{"n_layer": 16, "d_model": 224, "n_head": 4, "init_std_qkv": 0.0147, "init_std_o": 0.0147, "optimizer": "adamw", "lr_mult_qkv": 0.7, "decay_fraction": 0.69, "seq_len": 512, "doc_mask": true, "dataset": "wikipedia_en"}
MLP neurons of a small language model. Each row is named by its layer, matrix (up: input weights; down: output weights) and neuron, and shows model dimensions 0-191. Each number is 500 + 50 x the weight over its row's rms, rounded and kept within 0 to 999. Numbers have three digits each.
After each neuron's rows, "fires before" lists the tokens most often just after its 100 highest values on Wikipedia text that the model never trained on. A number after a token or word is its count.

L12.up283:528403526459555425502545526491423462590515413475515522416445460495420508518468475462510492453458500458441548601507492555459507551495493537554468513483530427473500537436407545504460481549588445531526527474524485512446553529541503463532561513573472544529414472580488502499509443505460489484511517423458530537536446473492531477511443553383600552500468470578406473535522451417490496511492609536448562497551497534536445525472499497460498444536482420524498472506536569519453600535513502434366596569499486433597479458478497399408425453417579565464497522442440491529476604472432503498
L12.down283:465544483568425486523509477524528546386506496516542534586593552478582410527628515504534388607550541453554504505513484435482528465515553478470541518505559480405466500473453467542473573450573482490482501574487558581474486550442440472451464522457584497416422545477565500529462484461537541488449595539522439499534507520502557498564660459501541528469516481507526572458517519492548495494428423431514534510415428460424520418398431421482486472458538505525411547491556432508465574502534597539434463449533518578449515484528535513573512493491486471491564464537530467452567475491468501492
fires before: "," 20, " of" 13, "." 9, " to" 6, " in" 6, " with" 5

L3.up47:448536479399506459453499440531456577532610493456562525566453548469493561560452623499484445586485561578464549544481573472562486560471508584517578354454498490459561475384467573457501471486517434548488534454510412465425467484502454491509451460521498484538519498503573554525593596540487525451471474531479436506431494449465463509413501519482526510550450563440511491441512582584457408560479537505508514530465556511572528466474428493612532485520578501490450522404510496469534468572525485525499600566457536509517432572485567502347466517460549539530555442545464540515357547435499482463
L3.down47:532490505504447560511492516453590484468468521520475547428535534551486513450407486444494453474506503563537500382487401459471519531517459498566514448428637579498512448511494590559474505579444435479387433489504533521552446538587520543510441530523473385547558508399483494448573530542563435593504478552550474410500544468556512491469532560521569495414486470487589421487475520490546528474448510525411483501470483403485496517468575504454539473440427507431440522500432433465477585423604511418488486512588465474479524543533513502465561503512404422503447558502415559426466574565480563512
fires before: "0" 44, "1" 16, "3" 9, "4" 6, "9" 6

L9.up335:498513490543512573436509557518469501517484413479527544435446476451521537483482529412525485472442456512445632535553487527506513524490443460535449481497476456442511469426478452587460463510595531497449489468532545552503500478458483534446572419485556526492417529566534504543452466444442470454531662455460541494548529522485518543459480547486462565564448480561524497489489614378550553433487538465537492496530570558470486492451436429564430576589531510489534522421583600445472597494572593485515496516531550443511420578475453531474555536575535520430480438419530497455437583486451372415
L9.down335:577567529588468501492489488568556495517505439594564615463523455538485545526471508427531487506477557566551484474523558462597439463409527473421421530530419517495518547491482522454479547531615509496471536475509429402446475469574499548536539588541448497454448426591558541538512468452553429445504421503450432527519446537513527457506399454463524436391509455510504492413533607429477508504484588492448482466488518444455525485507553465393516411637499443505508510503480526485539561546484474495477452537543502503413439450519503511453538473509536512553528552456538457607582537469484430570
fires before: "," 19, " " 17, ".\n\n" 13, "." 9, "\n" 6, ")," 4

L13.up44:495488510361478466360467526319427424569479509512519464445518463542492495442509496413599505528495549570492557460482631571543452498494479458612550425510552479398584533504471506525490482482573503507453501535543536513476487516530568475452477503557478440496393446533479465584471498522520489517541551463467482486482405442528463529484489521488599533505478488466536434542477432473480509434524540500463349460488508493544558538486461473441491463516456450596516513563502522535445559420541588486544489454488456414563543544456433517504529509463523549422507557400530527456426602491401481464
L13.down44:483516548548406594476486608463467548414247508455535534496456388505578488503564559491522441531521438519518418432556506427410493513476503490484494541460475488521516547498495444456458544446535481469492501510464515536543558468500430594482497505488475402452510504507491475535573455431518459484503519615488546536491590500537536487432512516574528505522474548571507490529458502505585504547515447549558624497440498502426363433484536518511504489507510486508532453462547556412560535506569428553478540479475476483478458485480597490542388462451470511448517409506496562513531485421608430497
fires before: "," 16, "." 14, " and" 7, " of" 7, "s" 6

L13.up308:447379569527555481517441465443551510531526535442449520474459521521457498638458595549459573458506457549429530428542530489479471472539487548457567496432570464468454505462482517545507450568507507402427373496477457562523583513547487467541579475485472492459554616445466369460453522434502514436512499439443499479481509482529446514492412533507459469478552501475457468463494475477549629555556428474556541493483553486550511443462431461517519550480413396487537467499495496374428460435528464552450480513520605435520445506532478501416408496426568555524415475532500486508476485422411539501
L13.down308:578536502525519429530490475503522453515417534444573630478532514508539500495534496507438467475513457459504489523509503468407627549541534501499597624506512508533491452486653542529510473516480464487442517515366482544521511454536512441534413504472500490487496531504494512504511416536476559396575366536579467422476460482488515463447437401561471548474459457505546577435425487452495505534539429470446476503397462535541396424478508540471427580509546496499552470537484468473433565456577454505386436533470582465455506487567474516529493586482572529525563416427446516470469496486507521649
fires before: "1" 38, "v" 10, "form" 5, "2" 5, "ason" 4

L7.up120:462514507546549532480492616457470479598524506481520486519516491459546532519491470460597462517468414587494570481524545638558454503435429461559459466399503491478594479482408518502440523583610422476384534514569559505492514470459464487597485497542435503458442560478470577489560503431525438487517463537504622479493584507499478510451461532370586525512484522550576481565379514551591443600448516496471519524500561482442518611525517449483530472524477454477530538537537541517528588481531461476532446521530369473547480511431600523487541423519479551557475520455540410583477537519478504411
L7.down120:537462492519465538502601402508552603426452463531561540459504520613430541465581567524406616538503552452540460456588526467468461500543641509552487550476519431468564534501461471467614490526432516568596573529440514438541552510474489567519536555537554541422522473508544586490457491635588479513515503414442475590527498434428479499543538456501404546473488415563454466532514555536442582459456453461526543502496494515660471541441482562490471503535557484516518552583478574448540440532503517585499575508465504490531558538531503505457497586568457435504471446475427547497536496367471454507
fires before: ":" 23, " |" 21, " " 14, ")\n" 11, "," 7, " |\n" 7

L11.up440:489422587492592575494483545430449479514565502506627533555494498515491475622539541419530464544479546498517453561604540484539533614574444475519622543474496447520538471521419488421407460480484581546536552592525474512438527548516459546554477415495430495556501535458552502486575462596624555512522537498539495545502501508426610558490450516473469476541523373463458463609434577551535483509529555461500527530566518538456454584509425530547463525574415460458429490515556509495488551599547442431608450553502489514483436506471492527461467498525513518493527467457532519559560556535511517401
L11.down440:496538435477540538428465521532457506439589486565592516541471460510483501467526556465520483457492570502516513449504563557531497446451475473492461475407469447425626515596466482473419530517456565488554431458484412537530389526444484315558478566554428599496410546535426495557555518532497436488504483536508556510518554443508514492536528498533561418525518484578466583461518471623514457505574460480511421532593478456525494503460482524503473510573499467381431534459496473441477549577468524598425420423606467537478492541611491536514557449517445529505468546490426515537541500462495469526
fires before: " " 54, "4" 20, "5" 17

L9.up361:463558573524490570456465534490447458550493523447507465402512434499444478515528446534535431558494456521439557436492468460553450575552490454504492433396577527447516494558527546584575479530672508511551506446485558522439524460496539481479644484482551409507439495578442496513511525451525463471527599461563617552549443447567531489517481481388517414507466475486483505501518472441531643547541510536433528475499558620561442559522491527567416555506484521464453536477569573412506505475480576602479506425494452501580517543555447502508457537518549495438552502387525501473500558533443449426
L9.down361:476530532513430517480516475563458483507393573554454553568487473478589518484560466414452461459549560554506523551518507557487568501435515473417460525428488501473497491559520496558467553529586435475468575471469523462482488427570540593513459583609443430489457525428547498424449460535431532440555505557418478505536511444484377464542595547514503524469495478502404598559407520490422436538482480596554444461470506483494529542474537515480543429479515502473464518517375455499559529539496508573466437529498479550473420456503507456379506506578471573628571487535508489557546495532541520465
fires before: "." 19, ".\n\n" 13, " and" 10, "," 10, " of" 7

L3.up148:539547482503460478469555539571523510423527466501536581498523601515444467524479623531491508508507493452465562441540451378480564630502448568547486535518506518442526528562411512511493457444521447424541442495521527474435562469497442491568520518491460488561536562507592485462498519485474542470421552460481483568371426540462481536446518545471494531429548515441507531398426562465489530551562550513568439469510562473482512482451510481695465505545490539410458512452444567535451508627424528549536472547570512503465501475498502494468571527565449382532514560541405445524443416407569465401
L3.down148:542468514438493499525479431411492497578408491528467489504533535542577501470488400527517505540487460540544434507448558592492472477540537448450565411416465494676462488456527462444518534499458489517490516514422455517534464535498551509389489463526503491519507440438348419441509471521486490581528493517523522453527580467527515458593526433574488456503488447506538503532567483503493474467530451495430600560408367461505486538499505447405483463484517486550534509581476398486496474390637509441483482433462468491494509545529503501543421514449524560600556489472587577459546552596469466592
fires before: "0" 17, "9" 16, "1" 12, "6" 12, "3" 11, "2" 8

L11.up172:472414578533574505562482479486519501443498379521520494586397507530475608519556508498485514487439547519492471483531414493436463547604431499482621504446468548486521512503464513460494388549522536495542543484470458521459467564463381512503518527569482458510548522519471435577547629537516473554536547417515477478425477563489550562411535506518439445426466497442519579475488472655515524541505491477453495497474493521598465582476477401603471517557452414415477507401553526581431503594511506468563526470479561516484486465504442519474521498439514548496537463331620559520558518528591472461
L11.down172:520558526528546446467561474497597579514456561547594585522442490480413419520537550541468505463509567548530505518500550492491664500509454515437481553418433483439471565501541481465423480478560547454540510474442528475496462447522457530438451492550486494488430507521414538588476453521483405576513441540543512485556528572458473512492476547560526428462472482552513565466548490615530528489521551516526451558535447485518543501442506446512415527542424536388504560445509464560466447571539585545558466485507515495480507488554454539577541551446452502538521454460551570470603442470509601519
fires before: "4" 62, "5" 17, "3" 8, "6" 8

L3.up79:392530504485542497543380532508493556527464363510484563459561469499575427543416517527549465493501463544479510474567494403514521565593464527522537495493483554440433504485551434549446544475538439478473549488475468655445569458449428526420482372556487569397449561469515548603514453479505431493624577463395538507480510502554510445483466570377491453401519512533524533440423517525471603474530519472535472470485518510475484571598554504510509576600485497446474549489550568464516485500465554496527494533395535503427442630443475514511505468513531462433429543511480483535485564485454414517
L3.down79:460522528550431597443468519551462367500397545422496464413474542492536474483458479473586498451576461571565424437555410517521470421587518468478418536486574523560503450500554557533497561508482517424527563502517571515472532546486408547585541505504566423502435510547356540505467415415459531495499382476515538443597533521460541506580535485448562542532507490546497535483512517535479533474474427597422439464514361461459530536462490452502463474451425552416566510511533521450562561467366526505513455579581478481528472482529479487557540498455502549364502534429428514503513488476555447558
fires before: "," 13, "." 11, " and" 10, "–" 7, "s" 6, " by" 5

L5.up96:443518523443446492500523556550527397525393569480526541468500585518464493528559437518548415409458456549509604448499456462507484498538399525432443510453544521451554536577455553515434519461528526452436435500594570521443531515613444622544442504463484442517477477555482470423603482402503518509444476474518544528448514496513531564540434535423578575498509487471485405492468520533473480507528582518482538479610531489541474511479551517559467551477455396425534487571591528514465557516462503600532485532483482452602467526469519489497579428517493500358385524487521448471541527514505484468
L5.down96:563409506520598527473463407492478578502441415522496462547455463483499504501475548463466559528512490396493488495552547565518566568471515486523542495568447497649442493511455440504547608559430503591488492471487445446445419483357483489473521573542592456420446550533593501582466457581492449524492549551436482541510505488510514453503503412576424461456492489506517535474536487514558464488556450433560437567440512463539470458540439500435487445423579537527446541495391527455551450566545517536478535493509612476459542522546454482414444554527517452595556425439434539544482501459510533437
fires before: " " 33, "|" 9, ":" 5, " S" 5

L13.up375:476406544495563533553488435565548451544539601483499535480481554541424533511501453449491568537560464499433516466515504515533480542513464462473561415474516483521400471488489586487432447488583563587475467500478593612584526486486496513488555483492458511449560474553424515557523466501440516471476526456552471532479542471481511464537360570552561461536503575466474549483449500619549630454468387490434560532468525473520456537494498456546560529550518365539530481531486422490478482536508501479489456456416532517541477531502413457508510547498503539443410447525449537509554465426469563398
L13.down375:557493543495439405535423541547449503508399573421547563444415522451547465443444523431494506520556436485520537495528491455558526559504437463528507529516445469465465552497605487508569394460539534461533528593475555487571460510585518567557544453491510595461442546549491574558543524473415483533569485547535463513388504528536576458462380472519527506549499483570542523451512570461511565562503449513481442530499419565499489470461511498460490583396438538513533511626507472475507451500555435516484386496539523412518532474533485505535572494467575488480507507500439534510469605493434561542
fires before: "1" 96, "2" 4

L13.up381:499435494471563498515481495391488483452526464463466469486460582497475473563532446468418448432418416523418486563595454439487568504438448623424589489506498467479557529573388473519516432475461544489531459451496466470450497425471388563561618488537483515466442556446470460412490461427510458433524490433418461516498420503493453534436520585480464515427535432406564506454462470505484545557533546413501484495507437489561508443501508367512479497515507473514518534572414503477466510529564516587470406508549534524528521437528536529478497481387487470524436523509473524467513460459472489556
L13.down381:555562525502500480477477440424443469567483510506470574488489565471524475488554493533481483535496571590563549389446508576460483432470523466548459403463414529505491531467580540505470513487471477533523574564500573490490471498455548501466476483557536499595445461470427566443474441517484465497493480587460433534522472488582509494526481453570589599526570513434500442516463563559525503529478520599447485336423350502449498421433446489448556509564564445503471530532506476609548410432413530447502557395462571484561450517559508526529486445514512504582509502502473524368446526466472400517
fires before: "1" 43, "2" 10, "very" 5, "3" 4, "es" 4

L9.up302:522534499410444481470501522421540426573478424524470565460504491429532484520505522402535443492528419516527493523581449487533493527425430630571517554528564439448525509507509514551482506539556453510575543407475516490383459522517361552489532579528463544445362444494539477499496420421369579440593525456464515568510472513470407444417484481519557518475428502519476548587478497381490542572481484517532486510552600572435564541417481498537542570480479481477501564543507453474438590541552539595472554494567482514504490566517478496501548508521475523462508482406435540440492518520451414540
L9.down302:543518511505412537323463545550440509410439475439520542537422457466583531400527560527523475482569449511559545506581442540501500510458462466487518564474468530444617543541499539528380598448493554416636490513467495517508488459470449515533466433518565528370414489533492603568442490489565493486515466573466537509521525502491546503520428438521498478436480490548571575545498458465531526465428508477453518531463410478521462525495424500401448449502546533455482505526506551460517467460470565604560536586466520500466579550476440444557548480428435488432458416481553407583561477494506580504
fires before: "–" 12, ")" 12, "," 12, "." 9, " to" 5, ".\n\n" 4